From a checkpoint of a small transformer trained on Wikipedia.
Size: MLP 768 tanh GELU, vocabulary 8192.
Training: a variant of Adam for these matrices, 142M tokens, 8637 steps.
MLP neurons of a small language model. Each row is named by its layer, matrix (up: input weights) and neuron, and shows model dimensions 16-143. Each number is 200 + 20 x the weight over its row's rms, rounded and kept within 0 to 999.
Before each neuron's rows, "fires after" lists the tokens most often just before its 100 highest values on Wikipedia text that the model never trained on. A number after a token or word is its count.

fires after: "," 51, "." 25, "′" 5, " and" 4
L10.up136,212,188,236,180,211,228,221,135,206,193,199,195,197,216,170,161,159,219,191,213,158,223,213,205,170,162,206,179,212,187,186,209,176,191,193,215,177,192,197,182,177,199,233,179,217,181,230,242,201,190,195,185,179,200,264,193,177,188,223,180,185,212,206,202,206,215,198,178,175,136,204,183,199,211,216,193,188,209,220,222,165,227,206,188,179,188,159,212,195,190,226,199,194,184,189,182,209,202,224,215,214,197,151,234,201,209,208,197,204,194,207,184,178,229,217,195,186,207,203,224,211,211,221,220,187,204,181,204

fires after: "'" 19, " The" 15, "s" 11, " His" 6, " had" 5, " Le" 5
L10.up83,183,191,245,206,239,182,193,163,182,215,171,200,218,221,218,215,220,237,188,243,195,212,200,186,216,193,181,225,231,215,232,171,210,216,149,193,213,233,212,189,196,188,201,215,226,239,223,204,209,180,197,211,169,201,195,203,190,200,212,230,190,198,241,182,193,176,184,210,178,188,200,218,193,247,179,206,177,207,212,236,154,224,215,202,215,232,175,202,200,198,164,222,199,212,191,257,191,182,183,215,163,182,188,231,181,216,217,199,210,203,171,202,189,175,201,197,214,181,195,224,193,203,189,239,180,187,209,206

fires after: "\n" 49, "." 16, "′" 11, "0" 8
L10.up235,202,206,213,175,223,197,223,188,195,208,197,183,171,188,185,176,167,233,169,237,181,202,217,191,242,219,218,192,184,214,210,184,184,204,184,183,186,185,228,203,213,212,236,173,227,220,158,172,177,169,201,189,198,211,222,223,190,161,214,172,203,187,198,200,199,207,210,178,153,188,218,180,216,195,201,230,223,214,189,231,201,188,263,191,185,198,202,193,209,153,225,183,166,209,127,209,190,201,206,186,177,192,198,210,200,196,196,199,217,203,167,177,173,258,228,191,204,185,175,201,184,209,197,237,209,200,208,189

fires after: " c" 24, "C" 15, " Po" 9, "ju" 7, " Pre" 6, " Co" 5
L12.up211,223,202,228,205,196,242,191,187,165,227,201,188,201,159,183,216,197,188,226,171,211,219,203,179,202,209,204,188,220,194,210,207,205,202,170,226,183,189,202,214,145,191,231,164,199,164,183,220,195,186,194,207,206,212,197,207,234,192,213,194,214,175,206,223,206,214,207,187,191,200,186,194,212,172,197,170,177,177,195,219,172,193,199,172,209,172,168,191,198,197,199,189,182,250,214,173,217,194,173,225,187,210,225,232,186,188,182,213,197,210,197,202,204,206,217,203,189,185,207,198,184,201,222,210,183,206,204,141

fires after: "e" 42, " as" 14, " and" 8, " |" 4
L12.up764,210,218,149,203,211,178,180,235,215,204,172,182,189,224,211,203,226,229,223,226,187,176,175,192,188,196,193,212,189,217,207,212,206,190,197,211,200,222,174,179,177,175,195,188,223,210,241,191,199,195,198,199,184,210,180,246,196,206,168,192,185,196,201,203,220,204,212,218,205,198,205,184,204,216,184,246,219,194,196,216,210,183,213,228,193,213,203,175,175,190,193,221,240,172,195,236,172,222,203,205,186,216,185,207,176,202,192,188,250,211,210,175,209,214,192,160,207,219,188,213,196,205,194,188,207,201,214,236

fires after: "\n" 35, "==" 30, "===" 13
L11.up300,222,211,191,176,210,228,208,213,169,215,191,197,193,205,205,212,212,192,193,210,179,206,209,198,195,210,167,178,247,225,222,184,193,188,218,200,202,192,201,160,184,199,224,217,201,211,203,240,205,174,207,206,184,199,179,225,210,197,190,199,206,170,200,197,184,214,199,193,188,171,206,176,184,171,183,213,231,188,187,193,198,211,197,204,191,235,150,178,182,204,194,203,138,211,211,198,234,164,193,211,172,146,210,189,174,223,184,180,250,206,189,199,212,170,150,201,220,189,218,234,200,192,180,195,195,205,198,189

fires after: "0" 39, "4" 11, "9" 9, "1" 8, "8" 8, "6" 7
L11.up84,219,184,238,197,207,237,174,181,188,238,186,200,216,208,182,203,206,204,248,205,210,221,188,182,204,197,158,175,197,180,215,200,223,181,196,172,155,185,225,204,175,164,200,169,207,208,215,220,207,175,184,185,196,228,222,176,210,200,186,230,219,190,196,181,173,222,190,189,193,194,185,200,181,210,182,166,223,186,212,220,194,245,197,183,178,189,158,224,200,205,185,213,202,217,180,208,189,172,199,184,215,201,211,232,216,228,174,211,179,204,182,223,170,216,208,173,156,225,212,239,221,205,185,206,189,210,195,171

fires after: "2" 23, "9" 19, "1" 11, "8" 11, "5" 8, "0" 8
L10.up440,204,210,248,198,181,169,186,196,178,194,207,170,231,218,169,178,209,203,196,207,211,207,222,182,181,178,203,208,206,181,171,189,186,199,214,212,179,157,205,180,210,220,230,187,227,153,224,225,190,201,207,204,185,223,197,203,190,197,215,224,231,218,221,176,199,184,185,203,186,195,220,177,199,200,218,155,247,218,192,182,203,194,191,154,215,221,206,226,202,198,195,204,229,164,177,189,197,183,173,197,214,220,205,195,179,203,203,209,204,175,176,202,164,231,185,199,178,175,205,225,201,180,192,216,179,195,196,137

fires after: "s" 25, " Sa" 7, " Lo" 5, " to" 5, " S" 5, " Be" 5
L12.up588,211,194,184,205,199,231,208,235,218,196,192,204,211,166,172,166,202,195,233,216,200,205,169,178,221,184,211,202,225,219,204,184,205,159,189,239,198,205,206,229,163,241,183,165,190,176,175,221,202,197,187,230,205,200,195,210,233,205,237,181,193,192,232,192,227,216,148,189,197,171,195,176,229,213,198,207,203,200,199,208,160,166,222,208,200,188,210,173,161,192,154,195,195,200,196,213,211,214,189,190,184,174,201,221,172,224,186,203,196,166,210,182,211,208,201,193,189,222,214,180,200,186,228,208,224,192,201,188

fires after: "\n" 18, " He" 11, " it" 9, " he" 5, " who" 5, " It" 4
L12.up361,216,163,193,176,194,200,181,166,218,167,191,190,177,198,182,204,239,195,211,216,184,193,180,177,249,191,185,191,220,201,269,183,212,194,203,202,234,174,204,196,190,192,202,202,222,229,178,232,214,184,199,187,185,198,173,229,212,230,186,240,214,191,241,242,203,171,206,190,209,173,217,217,244,206,197,221,215,211,203,174,230,179,203,190,189,209,199,209,189,188,181,195,198,224,197,216,201,170,209,174,184,207,172,209,202,246,178,207,204,179,176,200,189,199,183,186,230,204,193,176,220,175,191,223,205,212,198,199

fires after: " " 33, "\n" 22, "–" 14, "-" 5, " I" 4
L14.up342,183,208,181,154,221,216,200,145,184,210,202,207,169,151,165,173,221,197,168,199,165,225,206,185,186,213,211,172,237,222,169,175,192,193,182,185,216,229,179,208,205,206,213,203,224,178,184,227,184,169,181,190,179,209,203,194,212,208,241,181,176,198,168,208,173,199,203,181,213,218,220,190,223,190,169,234,212,203,209,195,180,176,223,213,232,186,189,220,180,202,186,225,205,168,190,248,199,182,209,167,198,191,210,218,192,192,216,177,228,189,205,218,184,208,185,218,213,226,218,193,210,232,189,237,180,225,214,175

fires after: "==" 40, "===" 28, " \"" 11, "\n" 7, "." 4
L10.up245,179,161,217,194,239,182,183,188,200,238,190,181,182,201,162,210,201,218,217,176,197,219,196,182,187,165,190,215,208,196,200,192,206,203,179,185,218,225,154,207,215,204,215,183,243,213,205,232,217,173,220,199,175,194,208,202,228,184,207,232,192,185,223,229,201,207,179,216,173,172,247,207,196,202,155,189,228,196,231,232,209,195,196,187,195,205,167,193,184,165,196,191,179,205,178,214,222,186,184,219,207,191,225,218,171,228,231,209,197,188,205,155,172,200,193,176,206,231,205,216,209,221,196,213,163,184,212,170

fires after: "7" 20, "8" 10, "9" 9, "5" 9, "6" 8, "1" 5
L11.up127,222,172,218,180,192,185,194,206,188,197,196,180,220,190,220,194,236,236,183,177,187,189,184,208,178,170,196,184,201,213,193,195,197,194,226,161,214,184,213,201,212,233,245,211,188,172,190,199,243,209,220,138,184,194,202,176,169,185,220,198,241,199,202,190,176,190,205,203,201,205,199,202,203,217,187,185,230,185,197,170,212,191,230,161,152,211,214,226,198,209,202,189,173,199,200,203,240,205,197,191,171,199,223,178,210,211,210,215,167,180,231,196,189,187,202,191,145,220,204,218,191,189,236,207,199,138,199,180

fires after: "0" 51, "6" 9, "7" 8, "5" 7, "1" 4
L11.up97,222,179,254,206,191,206,214,193,191,213,197,171,200,238,206,226,221,215,222,209,214,164,205,180,197,191,180,196,197,188,212,182,256,185,169,192,214,177,221,193,203,201,191,207,201,193,185,207,212,188,199,199,164,210,197,161,235,218,180,212,241,198,224,171,196,193,175,213,204,181,208,208,196,203,181,142,215,204,198,209,215,245,194,192,183,191,183,218,212,187,186,171,165,200,178,197,201,165,211,184,192,227,209,196,218,211,186,188,191,184,182,184,187,201,187,206,182,221,204,225,193,164,197,162,194,173,207,157

fires after: " " 79, " |" 13
L14.up283,213,211,180,209,208,194,197,207,189,193,198,145,217,174,206,192,221,181,172,185,193,205,213,165,209,200,211,226,211,194,181,203,201,216,213,212,226,225,178,198,186,188,184,181,267,195,168,203,201,146,221,189,189,183,210,184,207,181,194,195,194,180,221,204,208,225,198,188,214,214,209,191,190,215,219,200,200,211,195,206,204,200,292,159,206,192,214,199,171,195,210,186,172,178,235,193,261,208,209,205,194,184,204,208,210,211,188,190,185,212,184,189,201,189,201,209,205,197,204,178,204,213,145,217,210,189,215,181

fires after: " c" 14, " Bo" 12, " Ju" 8, " C" 7, " Mu" 6, " Sa" 6
L12.up279,206,206,183,204,202,225,176,187,203,208,205,203,207,180,137,166,219,187,207,205,220,211,200,186,230,212,192,199,221,198,198,207,182,182,163,227,170,200,234,192,186,174,211,169,200,170,161,184,204,169,221,194,212,222,212,221,211,195,179,200,213,185,230,185,221,197,196,213,187,211,185,190,199,203,226,170,189,229,201,196,223,198,206,200,211,167,173,190,153,211,194,174,219,205,197,182,217,211,196,206,182,203,230,201,202,207,138,173,209,216,187,188,199,233,199,195,201,221,189,211,212,202,218,206,240,196,220,133

fires after: " to" 17, " " 14, " c" 12, " p" 10, "C" 7, " in" 6
L11.up325,237,226,227,181,181,192,194,201,187,210,174,199,195,180,157,249,218,181,187,172,174,215,212,174,205,205,193,176,218,193,202,187,239,181,208,223,198,185,214,200,183,229,208,138,199,217,220,191,216,206,217,220,202,210,199,217,217,223,221,180,165,185,212,192,227,206,200,207,200,209,237,183,221,202,165,178,181,199,202,228,210,173,196,185,220,195,196,206,206,210,223,186,185,242,212,244,207,196,202,224,201,187,238,216,205,212,187,189,217,194,193,158,198,216,230,161,181,219,227,197,229,223,182,194,204,191,228,173

fires after: "s" 22, " their" 12, " his" 11, " its" 9, "'" 4
L10.up317,213,205,215,181,214,185,190,194,195,234,186,201,185,190,210,249,228,220,217,193,162,211,227,183,209,174,180,187,196,196,226,199,236,196,161,207,193,216,192,198,197,247,209,207,221,251,224,182,240,176,223,203,186,184,225,175,221,213,187,200,191,174,222,187,210,201,178,224,176,177,218,201,197,197,195,178,184,214,190,220,189,219,185,199,202,196,185,193,201,216,200,194,178,211,196,223,179,179,155,188,185,172,241,211,209,231,203,192,204,190,156,208,188,193,195,194,198,242,218,230,196,211,155,199,203,149,199,187

fires after: "," 26, "2" 14, " " 13, " when" 10, "0" 6, " that" 4
L11.up751,211,203,156,195,193,179,175,186,191,203,184,202,199,224,149,204,192,210,190,217,174,217,191,174,205,194,217,199,185,217,227,189,218,199,189,220,203,162,205,177,177,219,193,209,255,198,180,225,240,181,198,214,223,228,168,222,195,178,204,228,235,182,219,205,189,198,195,176,202,209,196,189,229,183,206,190,225,187,210,225,194,242,190,199,211,214,198,214,218,192,208,192,195,182,163,217,169,179,231,205,172,206,200,215,204,198,166,185,214,173,177,169,186,261,219,196,216,192,212,184,222,174,170,183,197,240,218,199

fires after: "9" 24, "6" 15, "5" 6, "7" 5, "f" 5, "%" 5
L12.up84,157,160,233,188,222,223,203,211,218,186,177,155,197,224,183,190,213,196,201,185,190,180,170,181,182,197,207,209,200,172,194,220,210,185,188,162,217,189,214,197,210,221,231,174,187,189,207,197,194,188,214,151,204,222,206,196,233,223,187,203,214,185,230,219,209,217,178,194,197,190,236,205,187,208,177,188,235,195,200,194,222,242,201,191,189,217,185,218,231,178,185,197,192,204,192,199,219,213,196,169,221,242,204,188,212,199,198,220,189,171,197,211,170,191,169,181,147,181,219,226,189,184,225,205,214,189,189,156

fires after: "2" 14, "0" 13, " " 11, ";" 10, "8" 7, "4" 7
L6.up591,230,226,188,150,204,162,218,199,179,223,197,195,197,203,153,192,218,215,164,179,169,218,209,179,221,181,235,157,212,237,198,205,207,213,213,205,232,187,185,201,202,207,223,215,250,256,182,163,238,189,220,190,195,208,222,232,184,166,206,206,221,213,182,201,172,200,212,187,150,207,211,203,199,222,195,186,236,171,243,149,197,197,216,186,214,174,216,212,215,202,225,219,175,179,192,179,223,176,201,202,222,202,198,198,183,209,204,192,210,167,197,189,173,226,213,190,170,205,246,199,192,184,167,211,202,195,204,198

fires after: " " 36, "e" 10, " and" 6, " or" 4, "s" 4
L12.up261,225,202,181,187,201,159,184,214,186,202,173,200,176,230,202,216,227,208,227,187,206,207,227,188,192,220,194,179,207,224,202,218,198,172,136,204,202,189,156,176,175,193,228,195,204,175,213,178,214,208,216,193,208,194,202,198,207,212,207,243,175,182,228,201,175,246,211,212,165,199,211,206,232,223,153,203,219,250,229,221,205,181,199,214,176,235,226,213,177,183,200,224,199,189,212,222,210,199,170,178,187,214,229,184,183,190,219,180,229,201,199,195,205,198,173,152,207,201,203,191,183,217,179,216,171,191,206,209

fires after: "\n" 49, " \"" 10, " who" 9, "==" 5, "===" 5, " have" 4
L12.up556,202,182,201,192,214,198,172,196,197,212,205,179,207,224,169,188,201,226,225,203,180,206,207,186,217,191,168,192,186,179,179,228,199,184,178,169,189,195,202,183,170,209,179,197,245,199,212,232,204,173,225,183,163,202,192,237,203,195,169,230,222,190,218,204,201,203,208,191,190,200,242,197,205,178,190,223,210,167,220,215,186,165,185,187,214,201,178,190,223,175,171,235,191,189,200,203,177,183,196,216,218,228,181,243,167,226,205,237,220,199,170,197,184,165,209,209,223,193,185,196,205,209,185,240,188,180,199,216

fires after: " He" 14, " and" 12, " it" 10, " which" 9, " who" 9, " he" 7
L10.up142,216,164,238,178,203,196,183,209,209,208,181,162,224,201,195,226,195,229,209,207,177,191,212,191,220,196,183,189,187,208,233,196,216,187,165,204,221,170,193,193,209,195,202,202,232,236,242,238,200,212,210,167,159,187,209,218,224,199,207,210,230,201,204,187,189,179,196,184,215,210,218,208,216,193,208,193,215,209,213,197,199,188,207,184,172,232,220,202,209,200,162,184,205,203,202,216,183,180,206,189,227,195,186,179,189,210,199,197,171,162,206,222,176,240,195,200,227,173,225,208,191,177,205,199,248,172,197,202

fires after: "9" 18, "0" 14, " well" 8, "cho" 6, "so" 6, " co" 5
L12.up552,211,222,192,178,189,211,209,194,194,234,210,175,191,190,155,233,201,189,239,208,182,189,222,190,213,198,198,166,189,165,227,195,232,200,160,178,195,184,228,193,184,211,200,171,218,188,173,206,207,196,208,216,195,209,193,197,190,223,194,219,207,198,187,188,232,230,194,200,179,204,195,202,198,191,191,209,202,229,216,207,198,230,198,198,160,206,175,209,231,182,190,228,181,246,193,190,173,191,198,183,200,219,215,196,229,164,164,222,228,189,187,217,206,217,183,197,171,186,227,201,168,200,218,229,198,177,182,158

fires after: " |" 39, "2" 26, "|" 10, "0" 9, " " 6
L3.up262,234,206,187,159,188,165,168,217,222,196,202,187,197,172,198,193,215,225,180,200,173,220,186,186,216,165,209,197,229,214,208,215,218,221,192,201,210,170,194,211,177,221,230,213,199,227,189,172,220,203,209,222,199,174,178,212,190,212,202,177,239,199,221,215,182,206,196,243,170,220,214,185,215,211,207,204,173,202,205,203,210,168,229,206,178,232,203,224,155,180,173,198,200,205,217,206,212,182,188,205,185,179,205,214,162,224,240,176,215,182,180,177,200,199,179,208,227,212,200,183,198,197,173,228,209,190,232,183

fires after: "," 31, " as" 7, " with" 5, " Lu" 5, " and" 5, " while" 4
L11.up508,224,205,170,205,165,217,187,188,208,252,178,194,201,212,198,202,205,204,218,241,193,203,199,191,171,182,166,198,161,194,192,203,215,198,195,182,187,202,212,178,187,166,213,178,222,206,210,219,229,190,186,219,213,191,170,240,189,230,189,219,227,209,232,185,242,207,179,213,215,184,185,186,194,195,184,224,240,184,235,199,202,221,207,213,177,194,192,179,208,176,177,222,211,180,172,233,185,217,207,199,226,188,203,203,199,189,201,215,219,172,158,167,191,232,201,161,193,185,218,231,185,191,171,209,176,226,205,215

fires after: " |" 41, "0" 17, "2" 9, "1" 6, "7" 5, "3" 5
L12.up182,198,192,219,176,190,210,201,188,213,213,216,162,210,204,191,156,208,197,197,195,190,226,224,183,194,191,204,182,213,195,201,203,183,163,205,185,189,207,217,187,210,162,197,177,230,210,144,191,212,169,223,206,185,220,204,173,231,194,232,246,201,193,194,185,211,241,191,203,143,194,218,186,192,196,203,174,222,209,214,205,176,188,254,150,198,187,179,187,196,171,177,181,194,194,198,200,200,198,174,186,178,211,220,231,177,218,213,195,196,203,178,204,195,222,206,222,208,225,198,200,206,221,175,250,170,207,195,180

fires after: " " 45, "}" 5
L14.up122,201,188,196,217,225,211,217,239,208,237,160,211,178,178,198,203,179,203,233,215,190,215,206,160,225,195,212,217,206,179,230,193,205,173,186,175,214,238,180,226,210,233,183,186,213,166,197,237,218,184,228,173,208,196,212,178,222,205,204,197,199,195,234,191,191,226,172,212,209,193,199,206,189,193,189,225,205,229,211,212,210,213,204,193,198,195,165,155,181,198,175,173,201,190,223,226,220,166,179,176,198,198,215,201,162,223,188,196,182,160,177,191,187,185,195,167,171,237,220,209,225,194,219,195,211,205,192,185

fires after: "6" 19, "0" 15, "1" 14, "4" 11, "5" 9, "2" 8
L6.up254,203,199,234,180,205,171,195,147,214,216,204,189,217,220,177,167,197,205,155,210,190,198,191,170,187,199,220,205,230,224,193,191,197,206,199,186,215,196,221,211,228,235,221,224,208,204,181,247,204,186,204,212,201,188,201,183,170,185,222,190,242,203,197,221,192,190,194,206,185,205,212,160,215,205,200,190,230,173,197,158,208,232,216,197,196,224,198,236,215,219,219,215,201,217,141,202,187,209,190,177,216,203,210,218,206,199,208,189,209,182,177,210,157,205,157,187,193,169,206,203,184,218,161,211,161,200,182,162

fires after: "-" 33, "\n" 16, " (" 15, "==" 7, " Mc" 7, "===" 4
L14.up334,195,184,216,193,225,227,175,180,208,204,194,203,220,161,184,178,192,196,215,246,211,219,178,202,178,192,219,193,186,199,167,194,172,219,200,171,219,209,182,221,213,224,227,206,220,194,208,221,204,180,193,183,158,164,165,216,195,199,187,212,236,181,197,211,235,211,210,224,201,224,242,184,186,189,173,239,185,222,206,222,194,170,195,195,185,208,193,168,213,192,162,215,195,206,192,214,225,185,174,218,216,200,202,244,164,191,267,198,203,196,233,158,187,201,184,175,209,190,219,184,184,207,214,229,193,206,202,193

fires after: " " 52, " age" 8, " years" 4, "%" 4
L14.up758,206,182,206,183,179,188,206,191,187,202,222,195,180,239,175,208,187,223,229,176,221,227,185,182,216,226,172,193,200,217,180,191,202,184,202,212,206,176,198,213,211,216,203,186,213,181,205,193,229,190,240,182,184,231,187,190,192,155,209,218,221,194,232,213,187,225,175,203,211,209,210,208,220,188,200,184,169,203,201,219,206,220,210,165,196,216,201,195,204,174,191,220,182,193,180,177,159,174,188,192,240,182,214,202,184,249,220,174,185,175,198,188,170,221,219,194,204,224,208,244,207,170,194,177,202,176,236,170

fires after: "|" 53, " |" 26, " " 9
L11.up516,207,188,206,202,191,192,207,189,230,214,191,156,199,189,225,174,202,183,242,226,220,197,184,169,233,174,191,207,229,216,198,216,184,191,206,201,180,248,178,198,217,195,196,185,231,177,172,202,192,184,232,204,198,235,204,200,227,218,186,170,189,215,210,211,204,191,176,191,203,180,204,237,193,218,185,191,194,197,228,176,207,204,226,169,185,214,199,180,193,194,180,195,184,174,212,225,217,150,168,211,236,191,178,187,196,245,210,157,189,218,193,197,201,183,190,204,221,218,209,202,207,201,198,233,241,235,212,199

fires after: "." 25, "0" 19, ":" 12, "2" 8, "4" 7
L12.up664,248,235,203,191,238,198,200,205,219,221,208,211,207,183,196,186,194,242,169,209,170,214,212,173,183,185,223,215,200,200,206,192,193,210,210,208,242,196,194,183,208,205,212,220,228,216,184,238,231,204,202,187,217,230,201,223,196,201,255,214,224,174,176,161,172,185,192,196,159,214,206,186,208,199,209,201,230,178,189,182,207,192,213,219,156,221,189,229,193,206,207,178,174,188,176,198,200,206,142,178,191,163,204,218,198,224,194,194,209,157,151,185,157,203,187,231,162,191,231,216,189,207,205,194,185,213,185,190

fires after: " " 38, "," 13, " or" 5, "-" 5
L14.up3,203,198,183,174,209,162,163,202,212,193,198,201,178,163,172,199,236,204,199,182,174,211,188,172,201,201,204,202,252,208,222,188,199,173,182,222,192,207,184,196,191,224,203,201,206,176,188,185,192,206,203,202,171,202,203,204,213,213,210,174,236,184,188,212,188,183,191,200,167,215,194,174,204,224,184,239,235,217,190,205,207,160,203,209,224,196,177,198,170,161,183,199,157,230,189,194,181,171,207,213,187,184,220,211,172,211,184,161,251,222,196,200,218,203,182,195,211,195,186,214,193,211,129,219,228,215,208,186

fires after: "0" 15, "2" 12, "5" 8, "9" 7, "3" 6, "7" 6
L6.up74,214,188,220,196,216,193,208,175,224,147,189,189,233,219,210,174,223,182,173,192,193,233,205,175,196,176,214,195,231,237,217,179,216,213,214,150,236,183,238,220,224,194,200,191,178,217,185,214,198,205,199,204,201,200,193,202,157,195,242,209,260,221,210,208,183,194,207,211,167,205,209,187,225,206,227,211,194,212,217,184,164,208,221,207,189,197,186,198,175,189,210,206,181,239,157,199,221,219,165,197,174,204,220,232,184,226,218,167,208,176,182,202,200,186,187,190,213,178,212,218,195,187,213,229,199,188,201,175

fires after: " |" 75, " " 6
L12.up285,197,179,213,202,200,224,197,211,189,214,177,146,229,176,227,182,199,174,203,192,195,194,198,204,213,183,205,196,220,227,205,200,207,195,204,170,173,198,172,207,175,211,197,173,195,182,178,202,201,145,203,236,187,205,173,182,213,184,191,210,189,190,246,229,218,232,194,221,193,183,200,233,195,172,210,172,186,167,180,184,182,167,242,166,199,192,208,193,201,181,203,165,213,170,224,178,234,160,197,174,186,193,186,187,208,231,220,220,199,209,172,220,202,181,196,229,230,181,194,190,206,154,186,219,220,221,207,219

fires after: "|" 58, " |" 38
L6.up659,221,173,191,187,181,179,192,229,217,178,214,183,179,204,189,206,218,202,198,201,166,184,192,196,233,166,195,189,226,218,210,205,215,202,203,173,226,208,200,191,167,185,227,200,209,242,174,160,191,195,212,207,204,177,201,220,217,192,207,194,215,190,230,230,169,213,192,209,180,184,226,197,202,212,222,188,204,172,187,234,196,149,240,207,143,216,213,184,158,164,161,199,214,223,206,207,200,170,199,183,169,171,202,214,160,225,225,198,222,203,201,186,205,191,193,202,225,213,171,188,213,178,160,215,224,173,234,185

fires after: "\n" 29, " \"" 17, "==" 16, " (" 15, "-" 9, "===" 8
L7.up278,192,186,189,208,189,198,187,173,213,202,193,207,211,196,200,185,223,199,192,198,211,216,221,195,204,197,176,209,214,211,183,186,184,208,205,157,220,216,181,186,180,181,192,202,201,173,219,226,248,200,209,196,186,182,171,236,164,230,192,230,223,198,210,239,225,192,187,231,180,189,234,169,194,180,152,241,193,173,197,200,194,219,200,212,200,223,182,185,180,169,178,230,162,208,216,218,229,201,148,199,196,197,194,242,166,208,262,204,214,193,180,170,200,184,211,199,226,206,209,191,186,222,199,195,171,199,210,194

fires after: " " 53, "\n" 14, "%" 6, " had" 4
L14.up383,197,214,218,169,197,181,200,172,200,216,200,212,233,216,204,195,196,209,203,216,193,202,155,156,220,193,201,177,193,203,203,221,205,212,252,211,206,188,201,183,191,227,209,201,202,173,216,186,243,156,213,173,183,232,215,202,188,183,181,212,200,194,206,198,174,199,191,181,175,215,171,210,186,183,192,171,213,215,228,218,218,223,204,173,173,191,216,210,235,187,191,221,179,185,199,161,192,168,174,200,209,193,177,205,188,210,180,207,191,193,184,198,199,195,197,200,177,222,206,194,173,172,210,225,184,178,227,209

fires after: "\n" 28, "0" 14, " such" 8, "9" 8, "1" 6, " " 4
L14.up397,206,216,199,170,186,160,193,144,173,191,177,187,208,177,163,221,169,185,215,253,171,199,247,173,178,194,197,195,198,187,201,213,185,188,173,169,192,184,211,215,214,178,214,192,192,207,183,192,190,215,210,194,231,206,222,182,187,181,240,196,212,230,181,187,220,212,204,210,190,165,229,197,217,205,179,210,200,219,234,209,183,246,210,191,198,190,186,187,228,185,228,196,195,194,183,164,201,205,199,176,165,212,213,216,197,190,223,222,198,218,192,202,196,215,178,214,176,216,209,214,201,214,212,250,184,197,221,197

fires after: "\n" 48, " =" 21, "==" 12, "===" 6
L11.up238,215,231,195,138,217,244,178,204,191,233,200,202,187,180,189,215,231,180,201,176,177,198,213,210,198,190,185,171,211,226,210,197,194,208,214,220,229,200,171,172,178,198,177,192,220,226,187,224,223,164,199,215,183,187,186,207,204,215,200,216,192,195,211,204,206,211,200,201,206,195,181,167,189,184,187,197,229,154,179,198,219,223,222,195,174,196,145,181,190,211,200,211,172,216,189,183,214,179,183,215,208,156,214,207,183,195,180,205,250,201,188,207,189,157,147,205,196,173,214,240,204,196,204,201,177,222,179,190

fires after: " |" 52, "|" 16, "---|---|---|---|" 12, " " 6, " No" 5
L12.up81,185,179,203,170,227,211,207,188,190,204,191,177,230,175,201,171,220,193,191,199,181,227,216,194,202,173,197,194,215,220,185,199,197,184,211,197,191,222,171,163,199,186,195,184,239,218,155,202,177,176,215,216,172,230,206,165,236,198,189,198,194,193,216,185,198,230,195,209,204,206,200,205,215,210,209,179,179,181,210,180,204,193,251,167,183,174,175,206,211,195,175,197,173,221,207,192,235,166,174,180,188,192,176,199,201,242,192,199,190,205,185,190,202,175,161,230,210,202,216,195,201,191,171,252,217,202,239,207

fires after: "0" 30, "2" 13, "9" 9, "6" 8, "5" 8, "1" 8
L6.up333,218,204,214,169,213,178,200,175,186,209,197,190,213,224,189,171,216,235,164,203,185,218,214,148,207,186,226,203,193,213,203,189,211,197,221,179,225,178,204,226,213,211,207,210,210,248,166,220,220,198,198,201,188,199,211,188,161,172,220,192,245,209,215,189,178,202,205,217,160,206,229,195,222,218,202,200,244,201,233,181,231,209,217,200,186,216,202,246,212,192,212,191,187,195,148,220,194,234,189,173,199,211,202,203,213,211,205,207,181,173,164,208,176,208,169,179,202,186,212,202,166,190,188,229,168,173,198,158

fires after: " " 64, "s" 7, " S" 4
L14.up378,197,201,201,207,210,205,171,236,214,231,192,199,224,193,185,165,204,188,177,220,207,199,187,193,247,205,213,199,202,181,216,192,211,157,228,207,174,190,188,217,193,210,196,182,186,188,182,202,223,191,199,198,205,197,217,169,219,153,196,170,183,182,229,184,210,224,148,191,191,192,218,192,217,209,230,204,199,196,198,206,199,187,202,205,175,200,230,212,174,178,155,170,201,203,248,227,226,179,203,162,210,184,168,211,201,221,223,181,214,177,205,191,207,174,191,230,182,223,224,222,234,184,237,178,237,211,229,172

fires after: "," 42, "0" 21, "′" 14, "4" 7
L12.up491,215,207,219,208,204,216,191,169,214,244,188,211,245,226,116,183,178,230,208,209,171,234,173,207,180,192,210,207,215,207,209,203,196,195,206,194,204,204,217,191,210,181,244,187,203,199,201,208,198,180,201,172,176,235,186,224,186,203,238,221,221,213,231,173,188,190,181,167,195,206,221,219,202,211,223,200,208,210,212,197,224,218,221,173,213,200,176,211,190,174,197,186,197,213,153,173,182,191,204,201,196,211,157,204,204,206,187,203,222,144,188,173,200,245,205,210,173,209,216,208,206,180,195,223,220,213,206,205

fires after: " had" 21, " has" 14, " who" 10, " have" 9, " He" 9
L11.up37,212,177,215,165,247,166,200,206,164,194,175,190,226,211,161,197,229,244,187,249,190,191,199,171,209,208,188,174,201,193,240,191,226,188,221,207,200,194,194,169,171,203,217,174,219,193,174,216,211,181,208,173,179,205,200,197,227,195,198,219,195,205,231,202,198,189,196,189,201,215,225,179,211,217,198,223,200,221,231,196,214,190,198,200,210,192,190,201,215,175,204,211,206,223,180,231,209,172,200,195,215,240,188,208,191,204,188,212,215,185,162,198,124,208,183,200,234,224,220,208,216,179,217,212,194,184,217,201